config.yaml
n_kv_head: 12
head_dim: 32
d_mlp: 1920
attn_scale: 0.177
optimizer: "muon_variant"
lr: 0.00589
schedule: "wsd"
decay_fraction: 0.561
train_tokens: 415700000
MLP neurons of a small language model. Each row is named by its layer, matrix (down: output weights) and neuron, and shows model dimensions 0-63. Each number is 128 + 32 x the weight over its row's rms, rounded and kept within 0 to 255.
After each neuron's rows, "fires before" lists the tokens most often just after its 100 highest values on Wikipedia text that the model never trained on.

L8.down1630 [149 143 173 103 176 153 127 146 188  83  72  59 100  99 213 125  93 187 112 146 147 128  67  91  75 111 128 155 135 163  91 170  91 168 101 162 103 129  96 140 158 104 127 136  79 134  78 146  81 104 165 101 130 102  47 144 116 161 136 114 134 157 100 174]
fires before: "n", "ol", "le"

L5.down744 [129 128 110 105  68 114 171 183 169 121 126 123 124  97 131 156 167 164 115 183 151 102 147 107 168 109 128 142 148 123 134 130 173  80 153 107 114 168 173 125 132  97 158  71 156 122  90 133 137 161 118 159 135  93 191 136 161 152 171  92 113 136 161 122]
fires before: " ", "″", "′", "."

L8.down1712 [130 125 116 125 171 117 147 153 134 106 152 140  84 127 105 135  80 109 120 141 146 115 140 104 149 128 154 101 132 129 109 114  81 144 113  98  94 114 108 157 102 101 104 114 161 121 117  92 131  99  84 105 101  99 144  93 137 159  94 181  86 137 123 138]
fires before: "s", "t"

L8.down127 [ 76 142 122 145  80 132  76 134 135 145  82 131 129 140 152 170 119 119 140  93 132 106 176  96 111 137 180 200 140 120  89  60  53 172 151 149 181 102 131 113 153 111 137 148  88  98 132  69 108 122 136 115 166 122 139 121 143 179 159  94 144 149  96 105]
fires before: "\n"

L5.down270 [ 92 122 102 138 140 102 110 113 177 107 198 165  87 134  53 171 135 141 121  74 134 114 134  84 103  86  76 117 197 116  85 190 112  81 139 139 162 122 130  96 223 130 108  99  88  87 149  88 131 127 125 148 148 133  72 145 125 215 164 118 152 120 136 131]
fires before: " the", "an", " A", "A", "al", " "

L8.down1550 [168  89 135 123 186 140 130 127  96  51 222  69 180 116 149 162 150 137 163  80 107 105  60 150  80 147 138 128 116 134 110 100 164 192 106 124 175 146 143 122 124 172 129  99  79  65 101 140  85 153 157 122 137 115 119 122 106  97 115 100 116 136 115 108]
fires before: ".", ",", " and", " of", " in"

L5.down1751 [131 132 123 134 122 186  95 127 145 160 121 147 120 108  60 173 177  75  91 164 110 137 130 111 191  94 146 197 100 130 143  91  86  97 152  88  79  69 141 139 106 137 127  92  95 155 107 103 106 139 164 166 162 146 130 103 171 116 101 157 112 103 190 129]
fires before: " (", "′", " ", "″"

L8.down403 [124 102 116 156 124 123  74 121 133 108 151 104 139 126 164 174  81 165 136  91 122 127 117 189  65 120 186  92 128 135 159 108  62 134 193  69 140 136 112 126 144 111  56 140 102 114 104 151  98 116 171  45 105  88 102 106 149 124 124 121  96 118 159 107]
fires before: "\n"

L5.down1139 [198  85 149 129  93 153 189 164 134  95 140 161 166 152 139 165 162 103 168 134 149  92 161 144  58 156 169 105  99 161 147 130  94  89 117 128 162 161 202 142 125 110 102  98 154 166 123 134  99 143  94  75 129 135 101  89 140 134 128 144 149 122 106 122]
fires before: "s", " \""

L5.down645 [158 162 133 105  96 109 144 156 170  99 100  82 123 139 172 114 152 158  93 115  68 188 129 126 117 151  87 133 120 114 130 101 139  98  65  83 129 161 111 139  90 149 162 101 117 137 134 119 146 128 107 130 111 141 170  73 114 221  73  70 128 139 110 183]
fires before: "al", "o", "x", "ol", "el"

L8.down845 [133 166 110 170  87 109 158 189 136 135  92  60 104 117 159 104 137 140 151 191 126 140 102 130 132 124 107 142 124  89 160  99 173 120 178 156  83 126 160 103  88  90 110 134  80 132 144 148 111 100 118 177 131 168 165 113 126 167 101 145 158 107 175 103]
fires before: "s", "n", "li", "ary", "ress"

L2.down1002 [ 87 112 146  71 143 142 167 126 144 123 103  84 130 172 111 112 136 143 153 111 161  86 163 109 113 132 137 119  91  94 140 146 161 130 137 128 118 140 146 149 136 137 125 182  89 104  53 153 121  81 112 107  72 136  91  77 134 133 132 130 135 119 103 113]
fires before: "s", "ed", "ing", "ion", "ary"

L8.down772 [144  71 105 151  98  99 134 106 143 118 152 135 101  88 177 182 155  94 123  88 103 105 129 138 174 132 127  91  83 139  55  90 108 198 111  69 109 163 142 142 170 126 192  97  91 183 120 104 107 111  98 115  86  97 154 137  84 114 149 189 103 125 132 140]
fires before: "e", "es", "al", "ed"

L8.down1250 [110 136 121 152 138  72 183 166 112 157 123 123 148  73 251 117 132 106 125 165 131 143 147 111 146 180 134 111 104 135 195 137 126 140 119 109 107 203 165 130 175 109 134 113 114 102 125  90 103 131 112 123  85 139 143 176 120 112 129  81 130 190 121 158]
fires before: "op", "o", "ic", "s", "en", "ography"

L8.down344 [128 139 123 180 195 146  84 114 113 190 191 169 146  95 187  98 154 119 131 122  95 140 103 119 110 127 123  78 129 141 129 111  87 197 122 148  85 130 163 155 112 152  83 143 109 154 147 121 172 103 133 122 124 151  97 130  90 151  77 131  92  41 118 104]
fires before: " the", "ma", "ur", " his"

L2.down803 [144 189 117 178 137 136 170 129 132 136 164 132 134 113 141 105  95 104  50 131  58  93  70 137  74  92 167  92 139 128  71  69 121 143 138  92 109 138  89 126 102 126 130 180 152 131 157 149 149 133 179 139 153 146 136 157 115 147  94  54 139 124 133 118]
fires before: "|", "ed"

L8.down1876 [126  87 184 137 127 122 130  93  91 115 154 171 142 177 125  99  95 165 130 124 177 142 138 114 141 138 132  56 127 160 145 139 143 133 183  30 114 113 149 123  56  74  70 178 134  67  83 143 131 142 119 151 179 128  94 116 111 136  91  87 121  50 152 114]
fires before: "s", "ant", "ip", "°"

L5.down1891 [137 135  81 147  86  80 120 121 116 109  88 166 162  51 156 155 168 148 163  96 161  64 127 114  82 125 147 153 183 131  88 155  99  78 164 138 118 103 105 142 164 115  79 164 114 132 132 127  90 135 122 108 132  71 192 131 108 180 128  76 157 172  72 133]
fires before: " a", " the", " an", " ", "th", " well"

L5.down457 [154 136 121 168 124 153 130 123 113  98  84  75 138 132 135 166 181 106 116 141 111 133  92 136 154 159  96 130 138 108 126 172  81 144 133  98 100 125  94  87 132 136 181 130 165 188 135 115 115 111 100  83 128 121 122 140 122 118 151 121 176 150 149  99]
fires before: "\n"

L8.down1249 [ 85 122  63 113 143 156 159  56 201 132 143 118 120 162 156 153 130 139 136 139 121 102 101 125  82 121 102 122 131  94  77 152  93 151 152 158 194 117 151 120 120 136 108 108  96 100  94 114 113 119 102 111 150 100  43 119 137  82 102 154 163 114  78 130]
fires before: "\n"

L8.down297 [165 149 150 100 145  82 148 186 130 156 107 105 153 137 124 122 107 137 121  87  75  57 116 112  96 115 175 123 111 128 143 127 140 159 127 114 117 112 114  64  87 103 121 117 179 109  54 176 130  63 153 154 132 105 126 153  96  88 146 138 160 131 103 111]
fires before: " |", ":", "s", " by"

L2.down73 [167 135 126  95 101 107 115 127 168 114  94 149 183  88 129 143 118 143 143 116 158 125 105 131 156 133 132  77 170 150 130 152 144 143 201 163 150 135 141 160  93 106 123 154 147 157  91 137 158 117 149  87  89 149 178 182  94  82 103 140 161 164 175  97]
fires before: " |", ")", "/", "s", "q"

L5.down253 [130  63 101  57  53 159 123 100 104 158  86  57 143 152 157 143 145 141 150 144  80 128 134 144 161 154 119 110  95 126 135 130 106 168 133 104 108 159 148 133 130 172 117  90  97  65 114  67 130 196 111 155 128 166  95 224 102 123  66 112 106 172 126 126]
fires before: ".", " \"", " T"

L8.down124 [154 168  99 172 131 128 134 121 133 129 179 143 121 142 157  88  53 109 157  84 169 135  87 140 141 115 136  99 106 128 200 165 104 176 117 183 138 203 164 116  72  69 149 109  91 121  91 135 148 102 117 164 117 103  86 101 109 145 141 115 116 100  81 141]
fires before: "\n", "-"

L8.down1516 [155  56 139 142 138  83 117 107  98 149  91 140 148 130 155  96 161 111 128 197 123 142  85 101 125 137 154 142 161 192 105 168 116 107 112 111  94 126 155 100  91 142 192 104  70 124  71 149 193  88 118 111  58 181 130  99 120 108 154 169 143  91 194 130]
fires before: "n", "g", "up", "it"

L5.down1495 [139 139 147 114  98 191  83  93  96 130 155 135 134 106 166 170 148 153  98 150  97  89 151 155 152  87 154 151 104 151 128 146 166 187 159  92  90 167  81 173 160 149 105  85 186 120 152 113 111 140 139 141  40 123  88 128 148 187 146 128 153 105 146  83]
fires before: "n", "er", "el"

L5.down1826 [104 127 116 170  92 127 166  96 105 167 131 107 185 105  86 163 117  94  98  48 124  68 120 101 122 120 133 126 133 111 111  76  82 171 175 188 112 121  73  94 129 136 136 122 111  77 102  51 114 129 103 173 104  79  46 133 124  94 113 160  99  98 102 143]
fires before: " the", "ment", " ", "ur"

L8.down1136 [121  96 143 117 108  90 130 160 116  90  63 144  91 132 141 127 151 104 116 131 119 113  88 117 102 119 158 152 125 181 117 154 117 106 102 141 128 153 109 119 147 129 151 110 153  92 117  75 152 177  78 122 107  98  90 124  95  98 122 155 130  94 116 106]
fires before: "\n", "en"

L8.down253 [121 191 107 111 137 193 140  77 169 120 142 113  80  84 114 165 143 134 101  77 138  81 118 121  88 136 122 139 106 129 100  93 127 135 133 183 170 111 132 141 105 113  96 152 114  89  68  90  67 171 152  88 127 170 123  73 131 189  88 141 144 156 119  52]
fires before: "ed", "ic", "ment", "ing", "tion", "er"

L8.down1347 [160 113 196 119 128 133 124 138 103 118 148  95 109 115 138  95 107 196 100 127 124 122 168 150 140 150 178 128  89 155  88 118 118 159  90 115 155 152 157  90 111 121 112 152  95 138  85 133 138 128 144  91  75 154  53  82 160 145  95 174 121 112 109 132]
fires before: "\n"

L2.down758 [130 156 111 125 122 179  66 149 131 106 158  73  78 146 120  89 134 103 131 172 124  91 171 138  66 130 115 173 159 159  86 132 157 162 149 111 133 132 105 127  63 124  93 114 124 130 147 113 137 172 139 161 108 119  65 102 147  98 172 133 130  88  69 130]
fires before: "\n"

L8.down1900 [183  95 120 146  79  84 201 122 152 120 142 162 154 103 118 147 147 162 130 108 166  72 122  71 129 117 157 158 153 136 118 159 137 104  98 173  92 137 117  78 166 130 180 162 109 161 164 150 141 157  98 118  99 101  74 147 119 161 145 114 128 111  98 163]
fires before: " States", ";", " by", "s"

L8.down1245 [188 146 139 129  57 109 130  97 159 169 128  87 111 119 133 164 108 154 132  73 162  88 157 113 156 128  71  99 117 151 212 108 127 160 106 157  81 188 158 151 108  29 132  92  89  73  93 115 173 153 116 119  88  70 144  85 116 106  72 138 133 123  79 140]
fires before: "\n"

L2.down688 [124  75 167 184 142 137 175 147  91  80 135 144 133  82 151 131 134 198 154 177 103 141 136 117 125 127 125  97 101 122 131  72 183 131 161 162 134 113 125 126  98 118 102  89 200 113 160 177 120  68 146 111 102 110 128  96 102 113 178 169 177 112 153  62]
fires before: "man", "ș", "w"

L5.down1333 [106 145 103 120 103  97 124  81 160 164 154 103 155 123 139 161 159 137 114 167 126 173 160 177 108 148  89 128  86  77 163 108 102 108 152 116 117  93 105 147 144  97  82 148  83  89 125 181 141  83 135  33  85 104  93  68 131 135 126  53 160  91  83 149]
fires before: "man", "ney", "u", "ver"

L8.down152 [161 136 132 113 145 143 123 105 114 122 144 119 131 181 110 122 115 169 106 162 111  86 117 112  80 108  41 130 149 134  95 137 129 136 119 178 140 141 121 109 136 129  68 156  71  87 124  85  94 131 194  95 154  77 101 114 160  56 159  87  99  98 150 163]
fires before: "\n"